From a checkpoint of a small transformer trained on Wikipedia: tied embeddings.
MLP neurons of a small language model. Each row is named by its layer, matrix (up: input weights) and neuron, and shows model dimensions 144-239. Each number is 128 + 32 x the weight over its row's rms, rounded and kept within 0 to 255. Numbers have three digits each.
After each neuron's rows, "fires after" lists the tokens most often just before its 100 highest values on Wikipedia text that the model never trained on. A number after a token or word is its count.

L5.up163:096111125107108124139124165119172137109134107088111121058144087088150137139114120159109155081131133122147107102127104104079147089155135191061128131088118086162095117191157186097146138103090112131144178093090175120133153159115079092168106177121204083092134120145146147138143218128131148109
fires after: " P" 27, " E" 25, " p" 7, "s" 6, "M" 5, " an" 4

L7.up313:145134132155108154154087110136171120045153145083123120119119121119113175115152107134064125121143162125122093079079181137098131119143104166135113161103071184131134147122137226153097124119115119096142104061132116128153142137114113121190083116180159117112125140068119133161106066105170122121
fires after: "\n" 26, "." 16, " on" 7, " re" 7, "," 6, " (" 6

L6.up238:107094096153178162094125111160170114127163165162081181126066149071098141073143130163092171107125084156134110137123191138157152127103124098151135121127107168123169132160118146128096091179145155153062102184135125135090082101163138139163125154153139141083029110088120130184112151124128182136
fires after: "li" 16, "fe" 11, "vi" 9, " (19" 7, "la" 6, "20" 5

L6.up177:118104187181153072120134184187154097152149088064099083074113132100093121128142119046134110161089153103186095153068184167156109176088189202126149188150127172142169088157110122130135164137133117140056179122116158076155102135151151090138151128121136140082066127136131151088126111156118152178
fires after: "s" 23, " con" 9, "et" 6, " record" 5, " Film" 4, "on" 4

L6.up111:095154097068112086148150173177119133133172084121072119130063056160124179092160135138089138101168117133126148137109085094123114156091158070204158166162161088110140140135136153097125108056120116128039171134142107120147140096146125114058075135136132130189105088102130115133091140105147156167
fires after: " " 70, "s" 16

L7.up454:139156224153081106134115113102173123119109021110087098150123091145151145142130110071137129151168137162159132111079130106159087173072123104163088151080186107171119071141136135158160098116150167160128115101152105142156098186115155111076091109101103141172058073157109156154106116117098152098
fires after: " to" 31, " at" 15, " on" 10, " f" 9, " Vi" 4, "d" 4

L3.up465:201136135131173095166144128197136143121107138136126063105145086073118145047139096162129130134184192146163109123076147117145103097136080137125089106145155173126098137102161157109126127112114167127145108136104117175130160139146101119098151135101100133152127122131141144152138096122181155121
fires after: " 0" 27, " " 21, " |" 14, "age" 6, " and" 5

L9.up218:171103151188165113070163153142144116141174140154148096142084109148113108105148126092162121135127153083155142126099085171154124166081137102131114113122168091124168070088066167135045130148125127110115094066133116084087123186134124118130130126174051091083177098064135045106095096120140160165
fires after: "s" 27, "n" 17, "in" 10, "ra" 6, " trans" 6

L8.up155:077130088123129123158077154096163130077161142084116097082112080120157157105150107229079087123164125116102111145102154090120122111093132109130087144184140141094144173122142130097120078086159122170138102130104150150161148126142097114137141114166182171138075131169121120138113084136208094133
fires after: " " 66, " re" 22

L3.up234:148118129141165083179117150250134131113111114149104145083125133167127146127142153149096107149117111123110100054132134125107137129116124143140141111163104170148175160138155139095069089156065132120087177133134093162143129067111054050174101107132183163181139133125073114125112163138142122166
fires after: " " 24, "-" 10, " the" 10, " a" 8, " in" 5

L5.up301:136131102078107157147144156111143129137180083139059079140140157094132170134126174247133169118144155093158107138153139168154115101149093141077099169125142140140063111142144124161117109090129159134076099118151070154122083149202119116105148195112092114119140068139140140115116136114118151165
fires after: " He" 20, " he" 13, " and" 10, " on" 5, "e" 5, " She" 4

L7.up96:134101120154097121129119189174126091124111135122112100126111107184175129103123116117088165183148108115115137141142182168096096068070105167143115077140153155179124125149134102120162126124146151141113173148164138147079164145124079132078080092201078146193198110137135151132086117101172127196
fires after: " |" 25, " G" 11, " g" 9, " f" 8, " the" 7, " " 5

L5.up142:098165146141143061176157119120169117140120139098141106088173140177136163126142113152134086111186124124167109109148146168122219127096222150159144092155124177144122152133110184145130102109112162147158153202111093143128144170150081094158076134113122154176183099074116134100124162159140096122
fires after: "," 18, "." 15, " |" 10, "-" 7, " of" 6, " in" 6

L5.up101:138135115143157156056144148161137127114134151119134068132072160222151138060141128140111104176152099166173090133088077119124128090115142127131122184143094137161077158143165154130066113085110165143111131133164069156137154115113127070108082117169159150164166171094126145152112125128111159136
fires after: " " 35, " st" 10, "n" 7, "," 5, " b" 5

L5.up121:126137106153151086121105134103136119073159112090145118096102128131122137136158117171075109100168095186150143095111123082087157135174132160151156156160088125125092090199080200148088070148136123153099130088206117143118081082185134138199094194143135161104117123084105114161107104119106165102
fires after: " re" 30, " as" 22, " Re" 19, " (" 7, "-" 6, " pre" 5

L9.up343:112170170087193047160176097111138178108137133119084131146096105115109162142145112069148133109139138087142135176069111151137076118121143201114162174096120110100083145123124172096119134122198089097160179067154160091111118156074143121151062117087141126165091097108130138148108165102191162096
fires after: "s" 37, "id" 7, "c" 7, "t" 7, "ll" 4

L5.up216:091146110099090149108135135108128146117108117135093145084062116123109159172156142125103166110076120107165066130104179095138140112138134138124133183188099149094129121128114135157125218142159186138072173065131116149145114090151162108122111201091209155165084076133134111103091139144118132110
fires after: " the" 40, " P" 7, " In" 6, " E" 6, "P" 4, "s" 4

L8.up269:130151199055180126132118164160143113081112148143103058150130100064112154141162133154067139179207113179113164102162189124132145095161137114102111142142052181106096128149167185130146154128176162105149104071117137145163110157108095111144069178126136131152102105128127106151123123134172113135
fires after: " Ni" 19, " N" 10, " V" 9, "j" 8, "N" 7

L9.up189:103150162105153129192135193091154140026132095109158126139125041064170145138126123123095155078073130117184125101135163099098099134149119106107110133155080175155104096116161164106138177108168133148071096152156115143130112133104106151095093164096165123113135143109138108141083106112115189120
fires after: "M" 25, "H" 17, "S" 9, "," 7, "L" 6, "B" 4

L8.up96:124171146128117169128114158150130116122177052123096175106130142148135152160151111157118103116128111099115131163131183156106155156096061188140082138177097165107106095145106137102134142194100124148097161106143114131138129199139085126125104121213116117090094139111103121108140141130113121135
fires after: "n" 22, "re" 13, " Di" 6, " Ri" 6, "e" 6

L9.up233:136161157089141131088170120183118143189166131092150069079122114108056135140137077099144118093154116091148120160097125108090139139122126122174120067175096169120121150121110220108140076091147151155131119052159093106113148117127077122096120117129097105108145137118132105109149147108080138138
fires after: "s" 29, "D" 12, " re" 8, " A" 7, " In" 6, " S" 6

L8.up440:107113149078104104142151151104152158126201072158085188159135082127108198076135119169132169130173117121101124172138121135107158167118069106165151121118092104126087090152141142116153121104124172195130117134141118140165138121198101133062164124128099125098178113165140112082113163109164141153
fires after: " " 81

L7.up299:113119193090089085181089121138195172139102075123180064145111088138142154109136124177127103158117142127103176118130162177109072099127158132173130080105115136120122148196165115111131140146142101136109098126170140141186100114137094099145091098117139144125109172088134079150138194145146175139
fires after: " |" 44, "-" 12, "|" 10, " the" 5, " a" 5

L8.up426:187176153033086121191157154187145108100102099080139112143151103059159200086144053150100112156114118140112153109068173077044157111175096113066087151156097153100185154179135102099120127078154155142075089097157153185169096167112098133170134136143108078157087115135117116128151116086196108119
fires after: " A" 25, " P" 23, " Ma" 13, " ma" 8, " I" 7

L8.up139:154075173121105143169162104119126135072123153058151102100156127078126138105161044110099116132152152196131154147118096096100173126118155094117071127100119128172109126139112148121124095121154075123189102104143137158132078157154090090117094133118146121162093172140114129106071139124111176109
fires after: "s" 21, " P" 19, " at" 10, " " 8, " House" 6, " |" 5

L8.up313:123104140112112102108201174168120126092123122084180093089093097170100143078145095092135151146168096142141122128077155071213103065099135119167116151143139158093127127122108125184123074136119117054096142104209137122097093136110098107136109121122113102117136120099106163109162060101167125180
fires after: " a" 25, " re" 13, " in" 8, " " 8, " ex" 7, " de" 7

L6.up487:144112157127156100138193157150137120098140179115110120117085154165160125054139080155116086173110168182127117161121142104121054104211194130106063098107187109114134060091178096166047116140083131113136096135082128166137127159152132121089151113120141149153156127139092120147119093107136108138
fires after: "." 33, "h" 5, " 100" 4, "4" 4, "2" 4

L8.up35:098161156111078104087153119154181160157157075082057157121151109094140177101148116109107169122062085127154116106058166099035159089114164132051199124108145102156180096139145130150125112132167184164127089100138102125130140184155099137143099127084111073131099112120127156146067172108199127080
fires after: " Ma" 18, " ma" 17, "ma" 14, "st" 9, " A" 5

L8.up470:095137076116155101098148152117113126107158089078174096138097137121121126098133121128072134103072142152122135112130074095155128138182121171166173111181123124143128139177199171131129122092150127124122147059120119159121125141110125099162114126139055132164141089139071072100048124126119183164
fires after: "s" 32, " as" 10, " S" 8, "S" 8, " U" 7, "\\" 6

L7.up401:112183199160143173034115073127146136125166108120155149104066140085144166147134129119135115141110187202165125140099109054106107104140101134110094156165106108142095129099163084084117122146066087149153177132152129164162113125144149071174176121138166123151127151134117097112119128087148124152
fires after: " in" 27, "er" 8, "vi" 7, " of" 6, " Li" 6, " Country" 5

L5.up150:136094120108146146141105141149138151119145112110156130125076127108166111109144094125113139101166180116139098101128165121163086111092109191102152166153157171188076086199152207112120150097138095165077165127119196157099140128146099093147125138137172118125128142143107149087122151136171111134
fires after: " " 60, " S" 16, "age" 4

L5.up386:108162105091104146131159138179176106092173152128139146128139074172105150112153125179129136132127105147165137123095102153072175154172153113113115149172114150104118146138096169142083104097105153106128123064118096110106121119134141059169118180117137105144059090182115123149110194116090146119
fires after: " as" 31, " re" 19, " was" 10, " ex" 6, " is" 4, "s" 4

L7.up2:161107110092120134121087148141156125099136057079188135097060093131173119106161103133077112160150123120199125173082103099146140102116124168143105212134116114138116136167151138065100108050049117126053162145167122112129089152199081153105079143140078117168160112109118162147127083143141164135
fires after: " " 51, "-" 11, " f" 6, " b" 6, " un" 5, " re" 5

L9.up151:105159157091144126129151132112094112125111160099102146138179099131154202154151148152090116153116153144069109175117158099094121085163092097137099163134115181092164156146146115083140122157118171166159132119129146182091154156123141076114099150171130153085063122142041177129112129086143074107
fires after: " A" 19, " Ma" 13, "en" 12, " a" 7, " Mo" 6

L6.up216:078135153136069092135152145174143164134080137092119167124091123166156155129142153099099125064081120145142072125097137109172132108195110128097085114096171110124176145131124097147159118144185099072108059127104213148104141131155083101156131099175135136151076135125079140097135174119126147099
fires after: " co" 18, " the" 14, "ce" 10, "c" 10, " c" 7

L3.up2:103153140085225078146182120149159131069150130093123039137134070139122159127132164161108125188219080178169127130103099079152125152129151131148123136173107146120108112123136177125105131103110141225105206107158100104134136137131153141117036138136158130154125124145136156179103099094141192103
fires after: " " 42, "\n" 10, " (" 9, " U" 6, " S" 6, " E" 4

L9.up470:139122126112109103090123094110116154086196170112128155092125097146106238123143069171131112102136153120116137215090098106146111135105139130090112168109161132100139035157108114125142134075155141152155120119086123173082139135169170112107122187081144114109084098116141118099118106111083149188
fires after: "---|---|---|---|" 12, "par" 10, "-" 10, "c" 9, "ed" 6, "vi" 5

L8.up77:150131112067093132091148107173151111132121106141127109099090097111087135090160129181129139081083177134132098130068129104076111166174176125088128170163145132130174167127155125108077195109098089104125099098122148159142158139138045152087091126141136126168106136113117126138092159159172109101
fires after: " " 25, "s" 21, " |" 17, " Total" 7

L3.up218:120121159139146101132160107170126092060103106097160100094062070139128130144162158100106129153122148156134105155122098100122088155170138108130023085155135214138131112153151116128133131137099108109116122099196088158105102169138126125099086149136144126119120136170108097150032093100075215115
fires after: " a" 13, " A" 11, " co" 9, " su" 8, "A" 7, " O" 6

L5.up82:182152110156148151134144095165194113104132105111155100120164097100178144049152082119121105163139132160157098139078145119133138155112127111096085114133139158150080100134177138147137153132108164154153125114109135147136122146138072122136063163186188119085106121161115093102010103093132152138
fires after: " T" 18, " M" 11, " " 10, " S" 8, " G" 7, " J" 7

L9.up345:096149166106154082147125139093085126140136127168089141142146127148145179047156115145096141118129185125161097148169151097135110118149076186170134155122161153212129121165135119132116091100157089132069115129093159174076104124178099055085177089131124108122129131126158121123087158162160171135
fires after: "c" 23, "en" 12, " C" 10, "ent" 5, " S" 4, " " 4

L5.up12:116169135104124110164107199168135146122156103086110097088080128105144109147121121116132144178146133228174068094064120089184055125177119179121145109123137119100115082123133128073152150138075173108140180076146065108163087127101141050182125152074127115120098176185116149138109140117131158140
fires after: " In" 26, "," 16, " U" 9, "In" 5, " " 5, " in" 4

L7.up298:152083147176123125108126119136127151123148015075145113117174092104133143097153121143110136181210132176161163104083169202164109159203146077140135112104121121193117138111162194099139089088083157148153175124133161152151131145108090089115100109127179116109136115133135110115076098089186128130
fires after: " p" 26, " " 13, " T" 12, " P" 11, " M" 7, "v" 7

L5.up210:119147107112162115146102135153113147113130093110136076099098071114127118098133126214122152141187171129148112138087139061131105131096143184116120206189100097166123116117121114113119109145132140162151121101201158117130091129134141107163093130184216075116111133115125112131145123118187193183
fires after: " " 35, "n" 10, "L" 8, " S" 7, " G" 4, " St" 4

L5.up326:122163105103114096162170116163125153124110141077189070095152084102057173081135097132118149161114101191140165081130136139085154121137145143090112188117196125190093120092102189130146076104127158186175093110119063185147080192163126110161110124086128104182158129139100143156132131106137217117
fires after: " " 21, "," 15, " one" 11, " P" 6, " B" 5, "." 5

L6.up218:082153128154156096160188120139145122090120105137153128166054074118188121060162096116051145086144129105164139080047090132166168133192131141110162089130092147130205124160092125120084119070122163183128118087116142163077108137166137151140107141165094101148150133152160122142109115149155137095
fires after: " " 29, "s" 13, " S" 10, "q" 7, " p" 4

L8.up103:108154183188151100115208131161116139149132116103132108150163151120065117056139105087105131133174148112090145148122111169170159148132124131139100124090175182115119073109114083134096127141120152131200109131107128154123091155110128090108138101139135140133128140141142071123120136116201166149
fires after: "n" 19, "us" 14, "ra" 9, "," 5, "in" 5, "ran" 4

L3.up135:164111151136172138144169182170140138154144113092100063065134158171133139095114086120126118192093116170103102127107118072105109071131133166139104132168130113149144132149132201102086108111136099161158153069137051155103163145142130099137113111127099114111150085109146135096129085129078186180
fires after: " " 25, " the" 11, "-" 9, " and" 5, " an" 4

L8.up131:138187147104096119055173130151200090129080117165175069168123047154122110123158122140137098165124166129169146119068093123134110139119085112136126119131172165081159147139092197107111107116154138125146107125171145122140137106138073114125080121119076139157147131149132076157119158156149164123
fires after: " " 37, " S" 22, "s" 8, " north" 5, " south" 4

L8.up90:081109156115121097135154135114146133118131159152048216159092084182100187173135140197125153163116130099088136140144091116115172127165148172131151191150111149140115131122059139198127154057160181086083108154141121124165074120150090099153141153095172102149104091116122119135118194114098111132
fires after: " the" 23, " \"" 14, "'" 8, "n" 5, "s" 4

L5.up342:129182077085125062157143169140085142139067122142097089148137104173079101098143135099117072180114162109104186141102153111178078105122144121100088147094146117188099057118148098158125087143133160092108149097130107127136076190155065146099054159130115081119089084125104100164135105144163152094
fires after: " to" 26, " at" 15, " f" 9, " was" 4, "ha" 4

L7.up359:113159151080131154099099094130144120122097137144115130072070050110147171124138117101132204143083122153117170155087127116049130106142116083165128204083081129140123083148115146112119135112129167138101097068143059081162105120201111111187092155163169131164163142173133163081055131102083181075
fires after: " V" 32, " G" 11, "G" 7, "cc" 6, " C" 4

L7.up150:083060120062117132114115152130137094143139115123101109039129105166113116130151155116127163101169096132107107087114087100149133135091198132098089210150065084101158147109121154100124096075125164123132166146151141119072131122167077132160135139163139126110112140118183142132179134135187167135
fires after: " " 66, " re" 4, "f" 4, " inter" 4

L7.up419:088115146121071122111104123135125132138132124101089147135141066146191228119150160120065150190084108102145102128050108116145079130152139162123110127109189103108170096107098122117122118163188174141080046078157165103126132142120106116131149140133158119126126124138077147155088098116153113089
fires after: "o" 14, "c" 11, " co" 10, " vi" 6, " Pi" 6, " Vi" 6

L9.up394:092127123113133105089106171124157115135130132098114099108168073178125141089141095089148153090151153140121180147126198120092103110138090148209136127100094174180098055165154166091167131122143125123097111153140027131088125113166064151095107125129164154116132044162129093116051135155147169151
fires after: " G" 20, "G" 16, " C" 15, " " 12, " O" 9

L5.up410:119149136123150125156190135144190113090094152091129093105156153068128194142128102199112063159103129165174110138073173143136132135132124125080117169141060117071099120148159145150109129116095133153156148110143127166183136103148074169092108179143118090144109136063127109118139096098162152086
fires after: " (" 47, " re" 8, "cc" 5, "-" 4

L7.up230:113181139123095135153145092120137130116110165130094100112090111131146149100142149117098114167171106114077146133087116121069163119146123126118164150142109108128165115134125142154127094123151171130133104147171103171079129148107087139179084174178112130159091151131172133161132139116156132138
fires after: " ma" 16, " m" 16, "M" 13, " Ma" 8, " M" 5

L7.up394:170123074146145125124142170142104155147111141098128096158137069156086111099123115163125148168186157115174117126109136107087072089144124091171066176173096125169135169183113134077105098103082089133063146170132070159148133130191094155147131108117168116153139095141125130085117128074127141157
fires after: " " 21, " Com" 9, " se" 8, "f" 5, " f" 5, "im" 5

L6.up283:106175160078108070086177115189116114111143153091170110139151107106099186146145107179089131108134109109140114148084108115168129159161092155099126197118120140119158146176158121126114064100107115122030137048187103147134088097110071026186120145087150099094102129129143120145154168165163173121
fires after: " ex" 18, "c" 11, " the" 10, " was" 5, " an" 5, " a" 5

L7.up351:130123154177117147090138101145127116134153190101065139133052144099132147120128160157098167173132102162219170116096127081123099150135161135135158097112096123183131131118090108192132131145133143103154113121183138180113137137168122139153177119136144088105103086153106097135088128134095188172
fires after: "li" 36, "la" 20, "gra" 8, "ro" 6, "lo" 4

L6.up297:149118102188130110163136172121121111092151115093125058116144074089184170147136109172140141140188141128097180140136172130130109124153177167090074127115124102165131132180142151091145121085147169114086109112131128118119165143171119154061115166147188137140112080177130127109098064128192122142
fires after: " " 12, " so" 11, " p" 11, " con" 10, " that" 9, " f" 9

L8.up456:173157150091115117076134113130120154145197148034147134094097067087121165109140114156076101077128142167158100155122089146094132163107135159158141151145146171161084146199139146107132116152172157120092163096110079121143163145093067047198111155184150062120120094104122126170091138089138151118
fires after: "s" 49, " as" 27, "P" 5, "es" 4

L8.up373:188123105122145123137091159150110182120108123117182111071167111169183162088141144146127129131135107098132099118107127093106146082104159169114058108189205163162086104178147128134108098161116103094124102097095121075085125118104101118179058142146160116150086100074219148134136107139135178201
fires after: " the" 22, "le" 19, " his" 13, " se" 12, " " 8

L5.up118:187209126129123094148198145167179147123133152176146105067056153119077129088153115135139117119143157150194142183100180111164137114092208155139135106170182149137084138127126134140076119146154147066132078158120103140146128218166172092119143140097136076122139125137175070168124080087068107073
fires after: "." 58, "," 5, "2" 4, "5" 4

L8.up210:107085160114063131092136139157082143110108154099087178003096127083116138066156163119110129081120134145177096168139208145124088076087163098100128078104161115095133123085134099133144134152096150080117099070111121119130149157160097114095077158178140120135160127142122095133143131104178086124
fires after: " cl" 24, " pro" 13, "ro" 10, "po" 8, "re" 7, "la" 5

L9.up88:122107144114097166119165116132100158132120104124131116105126086137108115102146126099110149127160172115104130145090064121136130130064164139119164129138142130150112117165149100150140098122089167080046109138145121114081113150156091158164065120184194141164128116121110083174098102137140164147
fires after: " " 25, " f" 16, " sp" 14, "s" 12, " st" 7, " tr" 5

L8.up481:122114148161123126072150168111128138098162178146126125103099165129088186095145157123134148177131146134171166191107177104143101095137088157155099140145123157166117090140146138178122184173113131088154121131120089145086166118135139115107160203172095149119123104151104063097124092096147093110
fires after: "ri" 33, "li" 13, "la" 6, "re" 6

L3.up447:143137197150110088136145158160134120130115136093173141119033107139137148087142060161085169126177112125142114141069162086165077128069144125169112181176160153159106136174151124127112091128099127174096166199140085109140160144143136095113112136199103131139136118104121121088098139094158121107
fires after: " the" 19, "-" 15, " " 10, " (" 8, "ly" 6, " his" 6

L8.up406:178149107052129100145184171153110074126110159124105082110152146114115130102135052186165123133136125102090159128116107180122092087122082115094094157169174136159159172069125065159105113122101102138203093107118104133142131158162114137113117137149077106155155128125124136117166205149211121144
fires after: " " 44, " in" 7, " c" 5, "s" 5, "," 5

L7.up364:159126101126111127160146191141138106148113118163134130154169088154157159134144067132138168118178174106148125167153125130113106070122149105124072178097163099146105106174117077189119151109098077117125086132150119137102145125147081162130142119135117119190149110119074113079108087101111097216
fires after: "fe" 20, " se" 13, "f" 7, " For" 7, "ff" 5

L5.up289:113081161123157149074104110186132122139131135116095072087063149181060173098123103157154120098106100149118068105150129062100149171060114111150132146163105132124144116112135131129092117058151119139092139137148103216093169084128100126131154183158091157082115139077111130169135135128117146130
fires after: " " 60, " re" 6

L7.up201:151128133083118127135079116201127127096116136098179115047158053109144150074157082154093112169128152114140096097124140182142122118155107120112120125191097108164129137127146104081131120121109113138129132123143077118050152102161063117105074108172117150190103148158159151168081211112137143115
fires after: " " 38, " B" 9, " c" 7, " the" 7

L9.up57:168097091107116149137145162167164102109115132112152135118107093099145109111153157118127131121093143105156169093107144139119173050105210111061139140130130082142158171133171177128121117148116153124060100125126139172146114150101057146159087139167163041092107141155122140078117144096187096153
fires after: " T" 22, " P" 16, " M" 8, " |" 7, " " 5, " p" 4

L5.up495:112170152108133115123135117156102112102116160069100110107097050092184173137158129132103125129078130161113115132100155117132125126152096097152073140089090100087153111132118118114130121165134125096169078076176093170146134121130134095179100116109167140170151101105106114151114113085134173120
fires after: " A" 23, " co" 15, " Ma" 13, " a" 12, "A" 6

L9.up471:080118097142134115126083165131130133061145091124089157110125100163115174061156065167133112157144147068189122123106120145081160123171140141179126078143123124148099110152132149109141156142088124132083112133146153135126160141118103120104102130150129102121154136135164120105119069089125111186
fires after: " " 71, " on" 16, "On" 6

L6.up391:129133103105187061081170131215152143136136143097099143117111104106084182143155125139141137126141151154117188161069115149124117109098072163108109133185169120086184119163087146061131155160143160099133089062133105097132110102109202045167118149134127133058096098152127113123184168119116148129
fires after: " re" 29, " Re" 19, "s" 8, " In" 5, "Re" 5

L9.up450:173098106031046155090179153076152131127076091085162129105105099126118139146151094171118149124079122150156138091147094116119174069091124163135166113121161130118140128169133135191112185101136092110150138143149099127063108173120118151191086156148145088158161133172171126152138191116116135188
fires after: "y" 32, "s" 14, "op" 8, "hy" 6, " P" 5, "co" 5

L9.up267:094105147161175155147120183192170139140157076140078110096123177166147119109160159074117139135098145121196115064148088065099140126105161110107098158168118121141165127141135144134081137110138177181135221127112142110136102090165146121177144138138129133099134142148142096130133131082144137135
fires after: "n" 19, "R" 17, " San" 17, "s" 10, " R" 7, "on" 4

L7.up25:138090114154105084133140128142162090088157119143134122115155115123096130101148090084104147143118127166088068118183181123082103103141129171116124102165128135126132097152126156102193135053099146180121120153116100153173050131145100090164073141115112137068150108144148172088058173104142144173
fires after: " R" 20, " F" 14, " U" 9, " J" 8, " C" 6

L6.up217:160175114128186138132064161145118144110138124102076108130139103123133157144114140112101144082067132095169114124113142081194119164066127165113103095121132138113112142148173186152191167151153198097108147129128081129061113119108118170142119168107137136101131090101134068171122090113197131100
fires after: "S" 19, " U" 15, "T" 10, "B" 7, " On" 5, " N" 5

L7.up508:102154201118154146153134152195145103120144151053117099091051135136121148045131145146114202186160131116152111117075130081133105100151136142182132095118114149097186155132129127149120092144132196162150186098179155110127131144132125077115115110147141137153128062163136182129122123125147132170
fires after: " " 43, " Ar" 10, " a" 7, "\n" 7, " d" 7, "s" 6

L9.up355:178164131113046104115161107144143161104165135062102160121107154175115124103163130143068202150132113122098147213105146061165097113180125117097059129115211146118116070082089151141109130118041111120161098103109131169117092138129157110084153138115156127148137183107109111145097130113120166077
fires after: "vi" 28, "ver" 11, "di" 7, "par" 6, "li" 5, "re" 4

L5.up284:117119130081149156087171147148157132118136083127138115158071098142153106140148102181084112134151111150120114127127120074233133136156104120132186118113099138093168116169142207141109196116137141184088138176140124123119138125128085102145122149101142111148087135172090106102074168139164160111
fires after: " T" 18, " " 17, " E" 16, " M" 12, " S" 9, "T" 8

L3.up493:198157123158134129120119115194127120127120068081082116119131085065118137120135064121124136155174146161203114083119118141128114147128114152158127134167166112149086124123135177132141106079133171168136138136141086173096072143140111130064101134177164128143128082166136124150125167091175216103
fires after: " " 31, " 0" 14, " U" 8, " C" 8, " G" 5, " No" 4

L6.up182:123093170114161125106161103185152137116148099146123078042135165092062135083148115167122103117201122168130104099132117143106136142184163131123129129180084107178129139162135182118118136080082157162098174117107101131134157099158109123106074138182177110154114112139157143155108148101138129130
fires after: " " 46, "s" 12, " un" 11, " p" 10, " S" 6, " P" 6

L6.up420:148169157159077087200166131166122147131098134136121081109075118172140161103143140184130089154116091154163097105107115090188104149127162117135123123151152147113116140134162088177160141122113153141175114118093091109141108100144099044159121149080145124185105128121170101136141184137184171130
fires after: "," 20, " the" 17, "-" 7, " a" 6, " |" 6

L6.up87:193089161083100123120106183139137117140174149117114084106131175137067134093157073162120089125222149092129122158118133125111144169144150063140069155152113104164110125142123107136087079049037121161098099122167088117141152173128081137100097124185129098134152123119084125135116132109135140133
fires after: " " 32, "s" 12, "con" 9, " ex" 8, " to" 6, " S" 6

L7.up78:079110178172173138046171135112108114153135122111141110113140171112084168101133072076102205098173121143145122113119107124120132124039123162115177141104098123131166130105076126137148117151129152171070172080125155123119080173156076155129050143130187081105118147090170142136135200153128178124
fires after: "s" 32, "c" 17, " Con" 14, " S" 7, "on" 5

L9.up293:129100134133125095124123090141126163135191110126152066138126107093114129134147079130104165077179155121155132153113082116119140096146131147132204171145161116151140124183133164098097115111089229100092130116137109189063135100129082118183105127177154044193109076164098116175140156125118100114
fires after: "s" 32, " " 13, " in" 7, " pa" 6, " an" 6, " S" 5

L7.up358:105169128131101090195161084172110136114148121091170056118146104134115139140153137123142112161136117176212083088133168172136119137153136138118119103151116135127080041101144135151173135120094135126146139077102089187167086139116140125215083178106139096206130159152173086115079135135133163089
fires after: "," 30, " P" 19, " U" 9, " I" 8, " Mi" 4, " La" 4

L7.up64:119088201178115126139119110123096128108116133056143118156107136062131150073147074133104180162165121099135147121109127112094139099159084111052105143185118131144152149097145122099128140160126212142129122087086159144180126179150129111120115115167100121119144165147152151124125127135123120119
fires after: " " 41, " Vi" 12, " c" 10, " J" 8, " S" 7, " P" 6

L8.up187:120159116132075101092120140093104097104125089173145132127181054140077172132141144107143148148160107161103109148112160158173153128168112117110148142126092127170116081128134130155126099106097105099040127145109022138135089150157091144106111119120196162159105078124228135074083159056145133103
fires after: " V" 17, " C" 16, " F" 15, "v" 7, " Ca" 5

L6.up0:045129128130143123148093152175219138000149132088100110110132061178141136173168120126105103202186138116128135130137109120149172115149107143180135163130128161148151133104099165170112127085103169169159137121137089110170112091156057072148111123123144122144139085148131139125119163166126125122
fires after: "\n" 61, " " 12, "-" 10, " re" 4, "==" 4

L5.up94:178129109097151119170132152142149096028131120090120111114119128093100142075144110195094161100144119116177109097082152135101124116113114165147123146161049158077140153139177204078126123093149162109102122145142124150094086117130142115127087153142187145137129077149182130129130124117155203142
fires after: " (" 19, "C" 13, "\n" 12, "P" 10, "S" 8

L8.up495:112105111147118093127154139133121127127174104119079158100183102140088170130110091166054179134139145089100160118129090152100162154173085145128133086115131152150142121205143160128133169059154141170102152106098107145115072115148108126094099152133160111171154127169090088127096142162127183110
fires after: "s" 51, " " 22, "S" 11, " S" 6

L5.up318:179125100142104108152123164159089130118108172050098134092115045121121165127126145177125090170157169164087126148122077192149129076094086143054112091108139173147119132114131165073132108164116133137131135064110114120108096168128074103156063112188137116204142116132135136155081153087121134137
fires after: " " 32, " f" 11, " Ch" 6, " c" 6, " p" 5

L7.up108:145140096115104096142145153088136091085059208130153106154154102157118177143147117207124168168104087092099157086118101160087175134196166144111096114160091150084163127146130169161057099077121131130122103139142151162120052123154062133222143160159128094222116145174068124131161099119096144160
fires after: " an" 27, " un" 9, "s" 7, "re" 7, " An" 7, " as" 6